{"n_layer": 12, "d_model": 896, "head_dim": 64, "vocab_size": 33972, "norm_place": "pre", "init_std_up": 0.0275, "lr": 0.000152, "lr_head": 0.00724, "grad_clip": 0.5, "warmup_steps": 286, "schedule": "cos", "batch_tokens": 131072, "seq_len": 512}
MLP neurons of a small language model. Each row is named by its layer, matrix (down: output weights) and neuron, and shows model dimensions 432-687. Each number is 128 + 32 x the weight over its row's rms, rounded and kept within 0 to 255. Numbers have three digits each.
After each neuron's rows, "raises" lists the tokens whose logits its output raises most directly, leaving later layers aside.

L7.down1621:178170149139145088128163148169115148137114080128093123131148134152122112143126161081131146097181103098067094122135161113170130141147131127080085133140108103080126142122130121117062140165111130113103100089064127151138138097145103149129124110167168133132173095173145141157103145134149130113160192116140117140173125167145181143151121093181184063108148110174151122099092125066147078065145103083143111153133085120129166080134155088114158116077090073120123054182121141132115090173140173063149119090150075157051163115159187122103119152147113086153071137081096113159142097046085083152168114108124131137151129089144151139046177150149118139161131115107082209130151075086131169109076089162156136160109177155119149123107134077086089126141126166105133085125209100157175156083090092
raises: "al", "ating", "ale", "ity", "agan"

L7.down2602:117056181162096136121144082162129091107168158167115122140059146132115083133079160120154116081166059163139146162153084120095165136127163163119162116145096162128096156116114121070136091115111131102174128128102150140139086155159102113101115102157135166124127101152145160101083153117095163137164130120128128132141171099123068143117167100107141205130090139179159147164036169078115114168128130109115131091115125137121188159130181171127194146130132131127083074144140141091105106156105151142076142145152117137113148129100171099140113160144094193073107119132123098084095123108149060153149137152129116192091070114170147092163157072155105133090091137083117104082118188118123086121114110133060095146091149105177064143139116136098125106137120139084145120146151126129191134137155141
raises: ".", ".;", ".\"", "!", "n"

L7.down1049:149134166102153107170133062149145097119194100141155158137185200116138136127115165106128070137122173126151158158135099160090096143126110142137170106130121145143127122114134109127108086102108132168166170125113096151110162106147127107170116098159094173067056072127189114120181186111155132168069088152131108109121071147121147143137136124161096102067116113160152144157141139130128153186092066129113135130143136112085152140161176148175098140134128124150067106137171096079121127081115131087134159160116122152148128153136123120032131226127154114180149159101088121141139161134111101143141121126107103131171108115077104165192127097141101190135130062101092144105153085105156063126107105109115089093093093135154205074129113100115046032132159116185145149168051130185115131122095136
raises: "1", "3", "6", "10", "4"

L7.down4248:101094189156129082099070134142036126076083094123168194122104177093140066109142079087160137172105118132082116107120085173132124087157077098151098090164174064154175156084105157182125144116182117127147118151095196155115148102156095096111133099149126147131170110084139112099091093147157129075165095127149082116137192133114105081172199075080113142113103114053128067142168088132137073146108135067131105104114135069125131056147138147144158118067121132154087141120198139155170086148142182166056118077110133155128131086157113121108023172137072111145152192150068135196113175126177113097088103110136143143108085107155076102115089126106163084071103134163104142129093092159139070132058122127128077070138104133096081094058147133155126176146149127075104164116098122152139151153120141
raises: " 15", " 12", " 13", " 9", " 14"

L7.down1314:043144100174079193093171131198136163142090106159179136095064154124185115132120082154170099156110177152160136090148108095140096139136112139130124090108096119143122141098146116116164131092185134157138135143127147131107094137177123087079155096164171187124093108142189148075153089133083137138172165145148118111086191134138119167115146130114095119151068150160064130159143126103137099133127130168165137155111106073126122178136107110147165069130155119139138195173182124069175121160145153111091155156173139140152094103129071084107134135122146167064145199150102101123166141108127136161170156157059085131109088105157094088153192107152094102092131125144127085097122159106113129105084085117129095132063107103149121083157125114136077085100149101156126097127152123123080140130104140
raises: ".", "—", ".”", ".\"", " \""

L7.down1205:136110068157139122147137121155133116114097137109159073133175164202159092105117097107126187115131082149132086098071131147165130066108125137144121088155190124197121143145057073095192142099123146148163066138084102162105152104121131123157150120170102158185132134136092093056091103112160140132168103141152117148071105096084082152109112143055142151168108133147149151113068169120143136138096134113066077131168099114059154050107107157122096211129140138169174149168177119253134142161076146098122125164099082160121119175128146119148146132132152088111168052132132113109132143091118132155101118100095080149141087121131128119144152131103127155160156091139180124079082142135065141129159071079131123187142097105233147139100155087197149126119141205135165129133157087181139115152106130
raises: " which", " three", " the", " one", " two"

L7.down1165:164099106079086094075129127116161133129147135069105128183107142131150095080093162125170185109171164194106101158161134121175080135098156171107056107092133143148137100090134132133097116157202161119114120135136115092041176170133118137104194073138191104138145121140107101151146158084201112123167089165127167179120123172129131126142151109144123138140068111123112148095061112124182091107117190131129119121107160164085170135143132170108135172149119127165127160148142084123121112131099111179152189136101149165150090138183130135178129157093114129108126116105098109111137107087072107099119163118114117153109138133157107118155155157186131121123061137128128122125101092084107074143156088103129133101102150112140177094100185122139148213178177148134143120125157097066133159122138135
raises: " the", " it", " its", " their", " this"

L7.down792:133090124091141195171126133086203131128114073161098122174146076134126128106101101104165174110093078139117091194155133100096123091163074117106144117102086107146132131145115074119077161152114086089174126112143105173153159153162098199120193139110136111127112148176102130159111165122145171170165059149095097159133099195138120116099154140142088112136114145174137143129046147178163119132119149192105118089130124114122155155092159151151150154173136151164174153131145127141105196115089130142057126160179130086122101083175135094144079127138138100083180101161125128140105093141155111126105164202140171153103132093112179131155175151130085081093115098110181117140085123105158091149100123065124122101105110099139076178125132152191172138158133158088138135207116085130097181173075192
raises: " both", " this", " the", " her", " any"

L7.down3524:029110118130072071109129121106144130109110149106184129096112094161130097116091190125124137155097143151147133099082119084092173000205121193097125135166058141145183143130100111174164113113151108120058133096163173118128161187147104117117102106167093142161121097113122145052111186175151140132145136136123114138142172121111118081120161183115102104123125131134086142150096070141140110121087106159103131111165116110104151120166133108084139137110136166193108113119186119158166100118111152187115163137115111126150147139137182130125134134119112136155121111133227102144114105142165139104104143139095140146117128113168137122140114103144174113149167102164146136105123111127140097138157117130063069133093103129177149124099193104190109118148102111099133113140119154135147147118137143
raises: " 14", " 8", " 12", " 9", " 7"

L7.down3799:108141161114114103100083112120104152139240106111137117148129162167090145071153122113125139171142113108096135149131139081108127126135133163147087151147132135094143137123116135160115149113147131137132106176135130141149102116148162140090111138142143141132120083118135121078134128146114113128108136154117125130130091154119083110121091075104153166093146147129186196085115138104117107173172140088134162161140143143116140179111157082102128095194102122141157117139023119141143133129141114141125144123129133149092153107069118135109152051134143132131114135086136135108124130120117119168158122131139114115129186123100090067153132096154113161091155135106135120139083123094133105136160119127058083148105093191100154151079138143103122117115169116120124166155102136212165110128232136
raises: "0", "6", "9", "1", "2"

L7.down4483:127129180057131061154141181101205082170102162214088101188166124077126130140050137118112128107188146155112175109044164127169145095157155115156129110133146180131210114099139138112137140158149111142188093135105112125099147103152110114128134145096100100107154178074095160175139109193166156105139197090216132118177126097161128131109136129123102128137188165162127110099085146160135141178145175181090144070076145094155078110055127138125112142143065140148163054106056111130123080150146051149114099117172116087121116122076128133089155139146133186102119132158203190190080142139116180142115131128092123143170093170117087135120132129134105092144149158111139148180115150150181071165149196171083142083151149077099087135183136152158128104143133114177121112139121086142152168176116101
raises: " issued", " adopted", " described", " referred", " designed"

L7.down3576:143124123137133192074089182116184130130090162110122121155100145143091106081139089138175138105182063166176126141156158154104146131093138082123129151122095128119102141181107086088141127134161151102131108165140126197085154057142064090106052139163166153125118150164084156071120187113124164093154151185210108092211126085134141170073239124075072142055134083096187149112137113150163102149139104061123120098145076099172146191123167112157151165179120126168121108147125134184148118141107168140054192118077079140118107103175124178147100130134153124094091164139120140124080109124146036105169110158120146136193108090115172146048163122156124135024087140096105124144112156122163109131088117121139135084135178116142075105110188104145095130093140154164149152149185144158146133132131160
raises: "..", ".)", ".", "”.", ".”"

L7.down2556:096109140165092101188182086047127108168165141107177214175127142182175112122113150119168138111098114139152112105173143205143149104102182144122122113188140120171155071123096111103167137144096109148138135099163133055102152109109124138115125158176095106110156103102158070153191119176135108178118076142031153121140120105154107092113122112118114186184180137103140217110122165156151075139079073136087104151144154146137122110120091137112118182153189119141095127110103121175132075168150124117123158138083178090140128079146096132114107173153199161129141140088169170095208087147146107158115111093134105152163175109133101163108153132127163136105099127140133091103133211124113107165103114147182154146102105035055159124142170102114189132092144053143132158185065121080120110105116125
raises: " continue", " bring", " make", " extend", " offer"